From a checkpoint of a small transformer trained on Wikipedia.
Size: vocabulary 32768, 23.1M parameters.
Architecture: LayerNorm before each block, rotary positions, biases, untied embeddings, normalized queries and keys, attention and MLP in parallel.
Training: a variant of Muon for these matrices, 791M tokens, 13651 steps.
MLP neurons of a small language model. Each row is named by its layer, matrix (up: input weights) and neuron, and shows model dimensions 192-255. Each number is 200 + 20 x the weight over its row's rms, rounded and kept within 0 to 999.
After each neuron's rows, "fires in" lists the words (lower case) most often at its 100 highest values on Wikipedia text that the model never trained on. A number after a token or word is its count.

L3.up944,172,159,237,168,174,229,170,225,222,216,195,190,212,186,222,192,233,199,181,172,186,211,189,175,190,199,176,215,173,192,216,171,168,176,213,183,200,207,188,189,209,217,210,192,208,226,257,154,202,231,174,211,192,167,197,231,202,177,241,187,190,214,188,208
fires in: "at" 32, "as" 13, "how" 11, "in" 10, "when" 6, "before" 5

L3.up585,211,193,213,231,208,226,187,162,166,213,190,234,227,181,196,240,191,165,208,174,197,207,206,181,197,221,183,249,209,218,174,187,199,205,180,195,189,217,190,202,191,186,191,211,231,206,213,198,181,195,200,170,221,213,193,239,205,192,224,226,202,211,205,191
fires in: "in" 25, "of" 15, "to" 13, "36" 6

L3.up374,199,191,168,188,185,186,222,210,173,203,222,214,244,198,217,188,186,202,176,209,205,205,235,191,197,222,191,194,190,215,224,179,223,172,207,196,197,182,185,195,166,182,165,263,219,217,196,197,192,220,192,226,193,223,211,176,210,211,206,185,217,204,217,220
fires in: "most" 23, "more" 18, "very" 9, "highly" 6, "newly" 4, "well" 4

L3.up185,216,212,163,220,221,157,226,205,229,197,200,217,211,195,201,222,203,196,181,195,201,223,213,194,208,174,206,207,242,241,201,208,191,181,185,210,187,171,182,177,177,190,224,241,193,212,171,211,202,204,211,188,187,197,182,167,168,182,180,202,248,217,211,178
fires in: "are" 19, "of" 16, "party" 12, "numerous" 7, "several" 7

L3.up517,215,207,197,256,224,238,183,221,195,228,248,197,193,201,209,182,239,192,195,195,196,218,206,220,174,208,243,203,221,215,203,222,176,167,183,198,168,165,208,185,228,190,192,229,208,213,177,238,194,200,208,172,222,235,221,187,201,205,188,205,202,181,230,234
fires in: "only" 26, "to" 19, "also" 12, "not" 8, "typically" 4

L3.up828,177,200,193,200,195,186,198,194,219,188,216,210,212,175,197,197,160,194,201,201,212,182,191,189,275,203,190,158,181,194,200,197,238,173,212,186,205,203,170,203,252,182,211,209,189,176,184,189,190,175,213,220,186,186,205,236,236,219,205,196,212,196,190,205
fires in: "as" 57, "cast" 5, "review" 4

L3.up118,182,196,202,167,185,200,191,202,201,175,186,202,216,185,189,196,200,208,208,225,203,230,177,200,224,200,190,204,201,235,180,166,227,196,190,208,150,204,203,206,214,204,195,198,208,183,152,196,169,210,195,232,183,193,211,212,199,222,183,160,247,197,198,201
fires in: "as" 23, "became" 10, "appointed" 9, "him" 7, "become" 6

L3.up283,191,222,205,215,235,197,174,227,215,232,219,202,239,193,177,207,177,188,191,194,199,218,217,213,222,210,179,208,183,229,203,190,192,176,196,225,170,247,217,225,193,195,172,216,185,224,195,190,202,214,210,196,206,182,202,200,190,189,202,185,189,249,168,211
fires in: "of" 35, "while" 6, "as" 6, "time" 5, "late" 5

L3.up771,186,230,197,209,155,216,214,189,225,194,163,190,222,196,197,222,170,186,203,180,187,206,193,206,190,173,264,209,195,200,175,197,211,168,235,210,207,188,195,205,172,245,221,196,198,199,153,203,181,202,184,204,227,175,199,224,174,197,233,170,167,233,218,198
fires in: "of" 17, "on" 13, "years" 10, "in" 9, "as" 8, "time" 8

L3.up267,230,185,201,165,176,215,180,229,205,193,245,218,186,208,251,203,219,165,187,156,178,190,195,181,231,203,195,204,183,219,204,219,197,212,154,203,223,186,190,193,196,228,221,167,200,201,216,197,195,180,175,207,214,218,211,211,217,194,191,187,195,214,194,189
fires in: "at" 66, "of" 18, "for" 4

L3.up498,166,194,206,221,176,192,164,200,211,180,198,204,198,185,222,215,187,171,160,198,178,210,201,194,179,166,201,226,174,189,202,159,212,209,203,192,220,200,185,215,205,170,222,215,185,189,217,176,199,207,218,165,217,211,187,220,197,175,202,230,203,203,191,185
fires in: "in" 40, "of" 13, "for" 11, "with" 10, "from" 7

L3.up903,158,204,205,206,170,218,202,204,221,194,210,193,191,244,173,238,207,213,228,176,234,196,236,217,203,210,260,179,164,197,185,211,205,174,232,180,185,202,199,224,182,202,208,215,198,180,218,201,226,177,209,200,219,209,217,219,175,182,187,200,188,199,192,209
fires in: "of" 42, "fudosan" 8, "all" 6, "bring" 4, "life" 4, "two" 4

L3.up365,189,210,186,202,161,147,189,194,162,207,185,205,203,174,245,184,192,200,182,199,195,182,257,233,193,172,232,208,181,210,215,178,217,200,204,213,200,189,139,222,204,231,176,218,214,182,179,182,191,203,213,194,212,203,193,205,209,222,218,169,173,230,185,202
fires in: "to" 18, "about" 12, "for" 11, "on" 11, "how" 5, "explores" 4

L3.up180,221,184,202,193,206,233,223,175,195,161,191,201,195,217,188,164,200,157,199,214,194,217,174,224,188,196,221,235,216,207,213,193,223,192,180,177,225,190,182,204,238,215,203,169,213,203,211,180,216,179,192,263,214,222,216,211,197,227,200,197,170,227,184,176
fires in: "to" 62, "in" 14, "of" 4

L3.up134,192,224,209,216,201,227,173,239,198,206,163,181,197,242,190,205,239,158,224,213,175,173,204,211,191,171,211,180,222,171,209,173,171,182,212,171,186,182,205,174,200,206,186,200,212,171,217,195,189,197,182,171,196,213,207,192,201,183,211,216,220,189,189,189
fires in: "i" 28, "who" 25, "it" 11, "you" 6, "he" 5, "we" 5

L3.up852,190,190,226,203,172,195,210,181,233,210,218,213,228,165,214,179,207,174,191,219,193,187,198,172,201,162,205,206,184,208,209,199,185,208,207,186,225,221,171,177,203,209,176,190,209,191,203,164,194,181,209,178,233,206,166,227,199,153,202,216,210,240,207,182
fires in: "from" 21, "on" 17, "as" 10, "not" 7

L3.up219,183,179,225,221,209,177,177,213,186,217,193,167,192,207,190,212,199,205,237,193,209,202,226,198,203,195,214,175,228,203,211,210,189,180,194,181,136,227,219,225,217,180,213,224,231,214,195,213,231,182,182,206,207,172,179,229,222,194,214,201,189,234,193,185
fires in: "one" 56, "a" 13, "that" 11, "another" 4

L3.up294,229,192,185,239,212,214,218,207,201,240,243,224,192,156,174,220,225,197,180,191,193,214,217,190,197,190,214,214,211,217,192,217,177,202,202,228,207,173,203,208,187,217,191,221,198,215,183,236,232,212,203,160,192,168,192,217,184,195,190,224,184,190,222,210
fires in: "to" 79, "medal" 4, "being" 4

L3.up633,206,167,165,204,199,181,238,188,205,212,235,234,182,222,200,195,186,173,196,212,175,199,234,171,188,176,244,210,185,230,204,193,189,225,210,200,199,189,189,219,191,208,163,212,182,186,199,191,199,198,191,242,171,164,182,214,220,171,187,216,172,248,201,220
fires in: "an" 83

L3.up845,214,205,166,181,180,219,208,201,221,215,221,192,185,195,186,207,165,171,198,174,205,197,222,163,217,168,193,200,216,204,174,218,219,188,192,180,176,247,189,198,209,168,220,216,208,223,204,210,221,203,227,228,190,191,198,193,208,172,223,221,173,175,176,181
fires in: "and" 71, "to" 7

L3.up221,203,250,201,206,204,204,194,209,185,219,199,187,199,230,177,219,213,214,174,219,177,207,238,164,207,192,186,236,198,172,190,246,210,175,217,211,195,215,181,175,169,172,207,197,224,183,192,226,200,199,194,240,180,184,191,195,195,171,213,176,196,212,208,226
fires in: "of" 36, "in" 17, "on" 8, "to" 6

L3.up0,220,220,202,198,223,228,217,185,217,182,188,189,212,195,184,204,196,225,231,212,232,182,209,189,220,170,230,187,203,198,213,176,205,235,226,153,218,210,202,182,179,207,182,203,205,201,196,175,230,162,212,227,198,182,210,184,221,204,187,197,208,170,211,178
fires in: "to" 30, "as" 16, "than" 11, "into" 5, "with" 5

L3.up173,217,221,210,200,211,211,186,209,206,223,209,210,195,202,215,213,214,199,169,209,185,222,177,194,194,196,215,180,221,179,233,213,214,166,164,193,212,176,224,194,187,206,169,173,214,192,192,160,188,208,197,198,216,185,193,195,207,178,212,176,177,202,197,197
fires in: "in" 30, "first" 14, "place" 7, "opening" 6, "medal" 5, "of" 4

L3.up38,206,215,210,196,220,233,202,207,177,196,173,209,223,201,195,200,226,165,239,199,189,174,188,178,200,188,229,214,226,241,194,187,205,223,197,203,197,206,252,198,205,163,223,182,174,183,205,198,209,180,189,197,181,192,226,214,273,194,220,210,190,174,221,156
fires in: "he" 31, "we" 6, "so" 6, "pre" 5, "she" 4

L3.up583,174,163,156,233,188,231,220,219,205,197,207,180,189,222,230,202,221,209,184,187,187,204,199,194,185,179,210,243,182,221,195,186,204,269,179,222,202,182,167,208,236,193,166,183,226,210,179,200,195,227,191,236,176,185,204,253,195,239,177,197,179,225,242,218
fires in: "1" 46, "2" 4, "1st" 4

L3.up639,251,194,207,180,194,209,227,191,198,201,173,177,181,209,176,217,193,210,161,179,171,213,216,190,191,240,206,178,185,238,162,244,171,197,189,207,190,209,199,223,208,164,207,183,172,187,224,163,207,234,196,220,172,233,233,191,216,249,207,203,214,199,207,210
fires in: "to" 34, "and" 25, "while" 22, "by" 5

L3.up1014,191,189,225,216,180,223,213,202,213,186,279,218,166,214,195,180,224,232,187,176,186,228,206,192,194,206,197,244,210,218,191,206,187,228,181,159,201,178,175,209,206,207,176,218,193,180,198,211,227,198,215,228,226,230,182,202,214,215,213,159,169,226,209,181
fires in: "of" 39, "than" 17, "about" 12, "over" 9, "to" 7, "around" 5

L3.up679,203,180,227,218,173,186,192,185,195,187,174,206,237,197,210,169,205,164,204,184,219,193,247,192,182,202,176,201,177,175,213,193,180,183,214,210,208,201,179,176,191,196,152,184,216,217,232,198,185,185,225,229,215,181,210,231,209,197,208,197,191,193,176,212
fires in: "which" 48, "that" 9, "member" 5

L3.up375,240,191,155,193,193,210,204,223,220,192,170,161,203,205,186,198,158,196,210,189,192,176,186,169,224,187,210,194,221,212,190,194,229,212,225,183,195,172,190,216,191,178,183,208,201,164,222,175,230,202,185,204,241,175,147,213,164,196,188,195,168,206,197,200
fires in: "a" 72, "an" 11

L3.up822,225,190,193,202,223,230,171,199,216,185,211,164,175,166,180,204,217,215,200,177,201,199,205,190,205,179,197,201,209,223,238,230,206,220,215,193,190,218,189,176,185,188,191,216,166,202,208,117,203,184,174,195,215,209,158,190,179,218,199,160,199,226,188,190
fires in: "to" 36, "of" 33, "with" 9

L3.up943,222,161,170,213,227,199,229,199,229,199,233,202,181,197,204,189,184,176,188,201,196,222,226,182,211,171,167,227,218,220,248,182,194,220,189,225,212,189,220,202,182,227,195,234,198,186,199,231,200,198,207,194,197,179,145,248,220,201,188,218,217,237,224,198
fires in: "of" 37, "to" 20, "from" 10, "by" 7, "for" 7, "in" 4

L3.up557,184,173,192,196,174,204,199,228,183,189,227,207,211,181,192,226,202,187,187,224,188,212,233,221,222,188,182,214,221,195,162,173,184,186,213,206,194,165,223,207,223,184,207,181,209,221,185,175,193,148,182,210,226,221,207,237,160,202,209,205,257,194,199,204
fires in: "as" 40, "to" 20

L3.up934,212,177,190,185,209,219,210,221,182,209,196,201,202,208,177,187,183,207,189,175,225,198,165,186,229,202,208,184,221,172,156,190,172,221,212,203,191,209,216,193,228,200,176,239,213,228,213,216,223,192,218,214,199,162,204,192,214,198,196,162,210,244,205,183
fires in: "of" 24, "it" 15, "with" 13, "to" 11, "he" 10, "the" 6

L3.up763,210,184,197,166,232,195,186,181,190,198,182,184,226,167,238,213,239,233,219,177,202,175,177,206,219,186,243,206,214,190,212,172,188,209,186,187,168,203,207,197,192,215,177,186,202,216,178,212,199,188,218,210,192,208,183,203,166,205,201,223,198,173,225,199
fires in: "to" 59, "39" 8, "35" 4

L3.up647,218,170,171,204,205,224,191,245,204,194,214,193,226,238,192,182,211,190,226,184,198,158,191,205,198,210,219,187,227,174,188,160,207,182,234,202,224,179,203,195,206,183,189,218,185,203,232,144,211,196,206,181,201,215,231,211,215,182,204,200,200,209,184,186
fires in: "for" 28, "to" 20, "is" 8, "dov" 5, "clt" 4

L3.up514,176,232,198,201,200,195,172,173,213,175,180,209,200,210,216,210,196,205,199,180,217,209,189,214,208,217,211,154,207,190,256,181,218,180,196,174,225,203,206,237,224,200,202,204,215,172,186,191,227,206,206,221,201,166,222,205,198,210,220,202,170,215,166,207
fires in: "2" 19, "12" 14, "16" 11, "9" 11, "19" 7

L3.up835,206,187,193,248,213,246,180,218,195,194,197,220,190,207,197,192,215,208,192,190,182,188,216,198,199,175,210,198,219,202,200,200,178,210,223,192,186,209,229,230,237,191,208,213,162,218,200,224,212,213,188,247,156,163,188,207,195,176,235,170,208,220,233,226
fires in: "of" 42, "for" 11, "led" 5, "attended" 5, "founded" 4

L3.up931,194,202,181,232,197,182,208,199,210,213,199,191,210,201,207,208,244,208,226,202,194,218,205,211,188,200,221,195,224,190,246,201,217,202,234,185,220,246,201,202,208,225,194,242,167,225,198,201,192,192,179,232,211,214,217,185,216,206,213,201,196,215,237,199
fires in: "of" 20, "and" 20, "the" 14, "to" 8, "on" 6, "a" 5

L3.up507,167,199,228,205,196,224,213,199,186,173,192,188,207,205,221,211,214,210,194,193,208,171,199,177,215,164,204,241,216,200,178,190,169,203,236,242,198,224,194,187,185,210,220,175,181,230,181,230,207,217,221,219,219,193,149,198,222,184,201,186,216,218,207,155
fires in: "on" 51, "along" 10, "off" 5, "to" 5, "just" 4

L3.up591,199,172,194,204,194,223,192,204,214,206,199,203,221,204,184,209,207,216,190,186,197,198,229,212,219,185,214,201,195,200,202,199,205,210,202,199,211,221,204,204,192,181,200,193,206,216,196,180,170,201,230,205,221,159,150,244,175,193,209,184,189,236,181,214
fires in: "of" 42, "in" 35, "to" 4

L3.up642,191,176,190,248,176,216,200,200,227,196,188,213,202,169,215,186,177,188,171,209,190,197,205,181,214,158,186,201,216,196,224,178,206,183,199,204,205,196,231,225,204,203,222,180,183,196,200,189,212,181,184,227,221,239,210,213,234,229,207,218,212,200,195,204
fires in: "during" 24, "of" 16, "began" 9, "continued" 9, "start" 4, "throughout" 4

L3.up142,199,189,207,237,207,199,197,218,178,210,215,199,187,208,227,183,207,212,200,181,210,230,232,204,179,182,178,230,221,204,197,189,191,181,217,173,173,161,186,248,204,166,168,172,191,178,201,211,212,197,192,190,209,230,191,210,164,217,212,193,202,170,233,242
fires in: "would" 36, "i" 24, "will" 13, "to" 7, "may" 6

L3.up947,198,174,204,230,184,220,192,205,196,188,203,217,228,200,211,178,207,211,205,203,196,243,191,194,194,207,211,200,203,176,213,166,200,193,192,181,216,222,228,192,219,175,218,198,214,198,212,196,226,190,193,170,196,185,186,225,198,208,232,214,212,163,236,180
fires in: "of" 15, "from" 14, "off" 13, "to" 10, "outside" 5

L3.up766,205,204,198,191,173,199,217,147,167,195,212,217,189,210,152,210,220,231,202,204,204,206,175,212,202,219,201,187,225,216,170,210,197,192,232,229,183,194,183,198,200,198,215,242,186,188,172,202,208,202,200,209,177,200,219,206,167,193,197,201,199,213,211,200
fires in: "not" 26, "man" 11, "medal" 5, "listing" 4, "cyrl" 4, "to" 4

L3.up860,181,203,152,225,175,177,200,171,194,164,217,225,159,227,193,185,187,194,191,193,181,189,202,188,193,201,183,210,199,217,211,208,214,179,187,195,178,183,188,187,212,241,190,196,211,199,195,173,177,224,211,221,250,178,180,173,174,154,216,215,170,191,197,232
fires in: "to" 50, "by" 16, "with" 10, "from" 4

L3.up423,169,198,169,175,222,170,171,167,197,202,213,205,192,203,173,220,186,188,169,201,214,224,229,177,202,191,214,185,196,189,193,194,204,215,210,209,210,191,193,230,229,193,196,188,183,207,222,196,200,225,175,226,154,182,151,207,194,168,181,156,196,214,212,203
fires in: "of" 28, "at" 25, "became" 13, "become" 7, "prevost" 5

L3.up865,178,219,214,198,159,228,240,195,213,216,193,221,217,187,173,218,245,215,215,209,204,221,214,202,192,203,196,198,208,198,184,224,200,172,197,208,194,225,163,234,185,199,172,207,214,227,204,203,192,163,231,194,208,228,207,194,207,167,192,196,177,239,212,191
fires in: "of" 26, "on" 26, "in" 11, "united" 5, "known" 5

L3.up779,198,199,208,200,180,157,208,194,194,190,186,210,195,212,157,203,226,175,215,226,203,181,182,188,184,167,215,206,164,209,189,176,210,182,167,199,219,180,191,189,183,224,191,224,180,195,233,187,195,191,227,230,217,201,219,222,230,196,210,222,227,231,202,217
fires in: "on" 18, "to" 16, "by" 16, "from" 9, "through" 6

L3.up186,173,232,210,199,228,195,192,184,173,174,205,198,220,210,204,174,214,181,193,203,208,166,159,197,224,174,237,216,198,207,230,151,192,195,210,205,203,211,207,222,184,191,156,200,201,222,194,199,214,186,230,239,214,207,230,181,185,206,177,214,205,215,196,246
fires in: "that" 41, "which" 28, "who" 21

L3.up300,213,227,191,191,212,191,207,187,218,203,163,192,197,186,219,241,220,158,213,199,192,195,170,191,180,216,208,213,199,230,203,194,162,179,200,202,180,210,174,199,213,221,223,210,204,168,206,150,211,188,193,205,181,192,188,198,205,195,233,201,221,174,207,213
fires in: "for" 44, "as" 28, "by" 9, "to" 6, "of" 4

L3.up106,189,206,213,226,208,234,200,193,196,207,175,232,206,225,242,191,221,171,192,196,186,211,238,191,268,188,225,218,227,196,230,199,185,192,211,205,198,176,231,190,190,207,208,176,224,204,218,193,223,179,189,175,190,206,235,216,197,195,208,199,203,193,227,234
fires in: "in" 25, "to" 21, "for" 6, "the" 6

L3.up341,176,224,194,212,202,218,197,193,203,194,222,176,220,241,253,208,267,184,175,219,213,194,225,218,190,169,197,201,182,177,226,196,217,254,191,182,203,183,191,165,179,223,189,228,193,257,192,166,205,195,190,167,207,207,213,214,203,191,175,212,170,210,186,219
fires in: "war" 15, "of" 10, "in" 8, "battle" 7, "at" 6, "unit" 5

L3.up715,183,192,194,193,160,186,187,233,195,196,217,221,208,195,180,177,172,228,199,222,197,181,215,160,196,213,205,230,202,214,199,177,191,196,198,172,189,155,190,234,191,206,191,190,193,186,219,207,215,187,191,200,215,237,215,226,228,182,201,184,185,229,225,220
fires in: "for" 51, "to" 5, "of" 4

L3.up816,188,195,189,231,173,195,187,196,215,210,258,211,186,205,187,178,201,210,173,178,212,197,249,217,218,186,213,165,186,226,210,186,242,174,194,222,202,200,179,205,218,201,242,176,171,218,217,190,213,181,216,198,209,220,221,183,201,146,200,167,191,245,162,190
fires in: "of" 65, "for" 7

L3.up205,196,202,226,217,221,209,177,213,201,177,181,216,234,194,205,171,211,201,209,186,190,189,186,190,208,218,173,217,192,223,208,208,224,188,193,199,220,162,236,184,200,198,177,193,196,197,191,188,212,206,203,197,189,177,205,220,172,196,194,214,214,208,231,218
fires in: "to" 47, "for" 17, "in" 11, "on" 8, "a" 6

L3.up872,246,204,215,223,196,213,193,171,229,217,236,206,211,213,185,215,193,171,176,214,206,189,181,202,182,209,213,231,210,197,203,193,188,215,192,176,193,206,243,221,233,193,240,182,217,176,191,216,146,208,201,216,213,203,209,213,233,209,239,191,219,234,241,201
fires in: "as" 33, "of" 18, "in" 15, "for" 10, "directed" 4, "reception" 4

L3.up710,197,178,167,215,146,205,194,190,185,151,194,207,219,217,198,184,201,153,201,200,212,188,202,183,208,181,168,212,213,167,207,193,225,205,177,192,180,162,211,211,189,217,206,219,197,179,212,192,171,181,213,194,197,175,173,170,212,160,191,171,229,187,233,219
fires in: "for" 23, "in" 18, "directed" 8, "attended" 6, "at" 5, "joined" 5

L3.up967,232,188,191,213,242,168,176,212,211,193,200,234,215,210,230,226,195,176,221,180,209,198,232,244,210,208,192,205,184,217,175,209,216,200,172,223,192,200,173,191,196,235,205,213,189,236,164,180,166,222,193,184,202,187,186,219,216,160,190,225,179,184,181,215
fires in: "to" 34, "for" 27, "that" 8, "whether" 5, "a" 4

L3.up502,179,188,171,193,195,188,225,207,160,201,236,213,215,247,222,218,227,248,194,153,199,216,203,166,198,231,207,213,216,203,188,207,206,152,193,202,192,207,191,205,193,225,192,219,198,231,215,210,199,212,225,227,218,237,195,207,183,173,212,238,176,211,217,172
fires in: "of" 50, "the" 19, "these" 11, "are" 8, "notable" 4

L3.up725,176,202,174,188,197,181,220,194,176,197,188,198,227,196,192,158,227,224,224,187,196,177,207,177,244,188,210,194,215,222,207,180,202,207,208,187,153,214,168,215,216,193,190,183,169,176,208,203,195,200,187,210,172,194,153,247,203,167,231,217,221,209,195,219
fires in: "an" 30, "per" 13, "total" 6, "average" 4

L3.up592,245,185,203,197,156,191,209,181,221,182,208,223,201,212,178,179,187,208,240,205,221,237,174,210,189,239,170,206,204,188,217,195,202,203,179,180,199,171,214,200,172,174,185,191,208,185,203,184,211,233,210,207,232,186,183,238,203,176,157,232,212,185,234,243
fires in: "from" 36, "on" 19, "by" 15, "to" 9, "via" 5

L3.up110,185,169,195,192,209,229,211,212,212,197,167,232,193,202,188,195,196,215,207,226,189,225,184,200,166,206,206,174,192,192,209,221,224,248,162,216,205,228,212,166,187,187,182,213,223,203,197,202,206,225,171,217,209,180,177,230,204,217,192,219,229,168,200,196
fires in: "of" 60, "from" 21

L3.up67,199,220,174,206,190,156,199,173,214,225,176,228,165,180,179,207,197,134,183,199,204,189,196,221,173,164,208,208,197,223,209,170,198,198,204,214,218,156,200,200,205,194,225,195,181,180,195,186,189,172,253,233,224,211,202,191,180,199,206,197,219,202,220,202
fires in: "of" 51, "to" 14, "in" 13, "for" 7, "on" 6

L3.up874,211,168,193,194,210,183,186,185,185,207,181,218,248,207,235,198,194,186,201,167,209,224,210,176,219,175,173,211,175,208,224,199,220,185,176,200,216,200,218,188,184,177,168,180,200,184,213,219,160,211,195,161,189,206,201,201,186,177,187,243,214,240,199,193
fires in: "that" 36, "to" 13, "was" 9, "he" 7, "it" 6

L3.up849,167,225,154,219,200,206,242,205,249,190,198,194,216,204,189,176,206,189,211,178,175,168,188,196,192,190,206,221,222,193,180,171,161,188,253,172,189,167,188,233,186,170,189,155,199,206,200,248,209,236,204,203,203,200,208,218,167,222,188,217,181,221,208,190
fires in: "of" 87, "for" 6

L3.up70,217,229,186,223,231,232,175,217,223,195,160,220,162,178,205,227,210,204,224,152,201,223,211,227,234,200,168,222,214,171,211,209,237,188,170,222,201,247,189,196,200,216,190,200,184,205,177,198,184,193,176,192,207,168,149,215,224,204,187,188,198,148,202,180
fires in: "to" 29, "of" 17, "that" 7, "season" 6, "between" 4, "day" 4

L3.up166,185,199,170,189,211,224,190,201,193,235,228,238,204,177,204,190,213,162,194,195,213,231,234,198,247,203,186,195,209,193,187,204,206,193,204,223,195,226,212,220,246,206,225,222,230,197,173,192,201,174,212,222,220,189,212,202,233,180,201,164,229,208,216,203
fires in: "to" 65, "total" 6, "fisheye" 4, "shot" 4

L3.up1023,215,189,202,232,204,216,161,171,215,226,211,175,212,198,183,194,212,202,154,199,195,223,206,173,217,227,174,245,227,213,214,183,223,207,175,212,184,200,212,186,205,196,214,244,220,186,205,233,200,153,237,192,176,171,222,199,218,244,188,190,191,248,219,178
fires in: "1" 22, "0" 15, "nhl" 10, "also" 10, "ground" 4

L3.up389,204,198,193,197,230,209,193,226,187,203,192,210,219,195,206,174,197,199,187,204,178,195,176,215,224,223,178,215,215,236,189,183,232,201,176,192,187,222,212,214,222,200,193,186,210,214,246,192,213,209,210,226,206,155,211,198,240,196,192,187,188,184,192,209
fires in: "as" 19, "to" 14, "before" 12, "in" 8, "for" 5, "on" 5

L3.up496,234,217,215,195,198,205,192,210,178,200,161,233,181,189,208,237,235,196,222,200,211,217,176,194,163,189,220,183,182,218,235,208,193,186,220,193,229,188,191,213,176,195,193,153,201,213,210,206,174,173,220,202,199,203,203,193,211,175,176,234,227,211,171,175
fires in: "team" 20, "website" 12, "platinum" 10, "released" 8, "gold" 6, "w" 5

L3.up813,233,185,182,188,178,184,194,228,160,171,220,192,175,175,193,229,220,198,197,203,201,187,199,192,189,189,222,210,184,159,209,210,170,199,170,204,168,183,164,177,217,177,164,206,194,184,177,168,189,211,189,190,176,205,198,214,224,207,207,156,187,197,204,218
fires in: "who" 13, "of" 13, "their" 11, "born" 11, "his" 6

L3.up785,198,176,184,222,221,221,199,166,174,193,266,230,181,189,203,184,223,200,185,227,206,200,211,190,192,217,163,222,201,231,202,223,199,184,221,206,211,166,236,193,196,205,202,216,194,221,142,216,218,177,202,186,204,231,174,192,160,211,206,193,185,169,231,210
fires in: "to" 100

L3.up735,171,197,170,238,203,211,213,164,197,189,190,221,181,166,222,210,210,190,194,213,193,193,209,201,212,221,175,171,183,177,204,171,211,179,170,181,181,210,190,194,188,204,197,218,168,195,184,216,214,199,204,207,187,205,194,182,193,199,209,194,243,202,208,199
fires in: "of" 65, "with" 6, "48" 4

L3.up243,174,191,190,232,194,165,198,205,182,202,204,187,212,190,210,188,206,190,203,191,190,199,250,203,215,182,190,192,200,212,175,169,177,188,219,194,176,242,236,192,214,205,158,198,188,191,179,182,173,197,245,221,205,208,220,211,220,193,225,220,232,201,171,236
fires in: "which" 62, "that" 20, "who" 16

L3.up652,179,215,249,179,188,215,199,208,209,192,171,200,168,198,186,229,189,218,155,204,187,233,189,208,253,229,187,225,211,230,192,214,209,207,194,209,197,193,209,179,236,199,210,202,159,192,222,223,208,233,211,186,180,208,197,195,180,204,167,185,228,186,190,200
fires in: "with" 34, "at" 11, "of" 10, "up" 5, "you" 4

L3.up55,218,219,191,198,196,214,212,209,186,171,182,202,249,226,193,215,179,197,193,221,165,220,237,211,194,197,228,220,199,191,198,223,206,199,193,236,204,203,185,205,173,191,229,188,197,209,199,200,198,208,239,198,206,131,217,263,217,182,192,170,190,223,200,185
fires in: "own" 16, "name" 14, "many" 9, "other" 8, "him" 6

L3.up820,230,207,187,212,219,222,181,146,225,202,196,218,235,213,209,210,200,194,209,177,182,216,178,175,189,177,230,186,218,194,191,212,226,152,198,207,244,225,204,178,236,232,219,216,194,198,185,159,207,201,159,218,212,183,219,217,185,242,216,190,202,197,198,201
fires in: "to" 49, "from" 22, "of" 14, "on" 4, "between" 4

L3.up306,172,196,166,212,162,219,228,175,218,174,167,205,246,234,172,183,215,178,209,213,205,207,231,216,237,171,186,203,210,184,230,254,219,187,150,216,201,189,202,189,180,201,208,198,181,220,177,168,217,225,209,220,212,170,174,194,186,185,191,191,201,202,211,204
fires in: "with" 60, "of" 27

L3.up926,177,225,155,198,171,227,209,214,220,233,201,190,237,206,183,213,208,159,196,207,172,190,172,206,202,197,220,229,198,186,204,153,212,184,193,208,206,200,216,209,202,182,214,227,234,210,181,186,187,216,205,227,233,178,213,185,184,209,201,181,223,186,190,177
fires in: "no" 37, "of" 30, "all" 8, "more" 5, "g" 4

L3.up201,223,209,178,204,217,173,169,197,205,192,167,219,214,225,203,224,195,233,228,197,183,220,204,201,182,165,198,203,225,222,215,189,202,169,229,195,213,223,182,148,200,163,182,195,223,228,170,206,213,187,192,192,171,165,203,210,205,240,197,204,221,207,187,185
fires in: "to" 71, "off" 4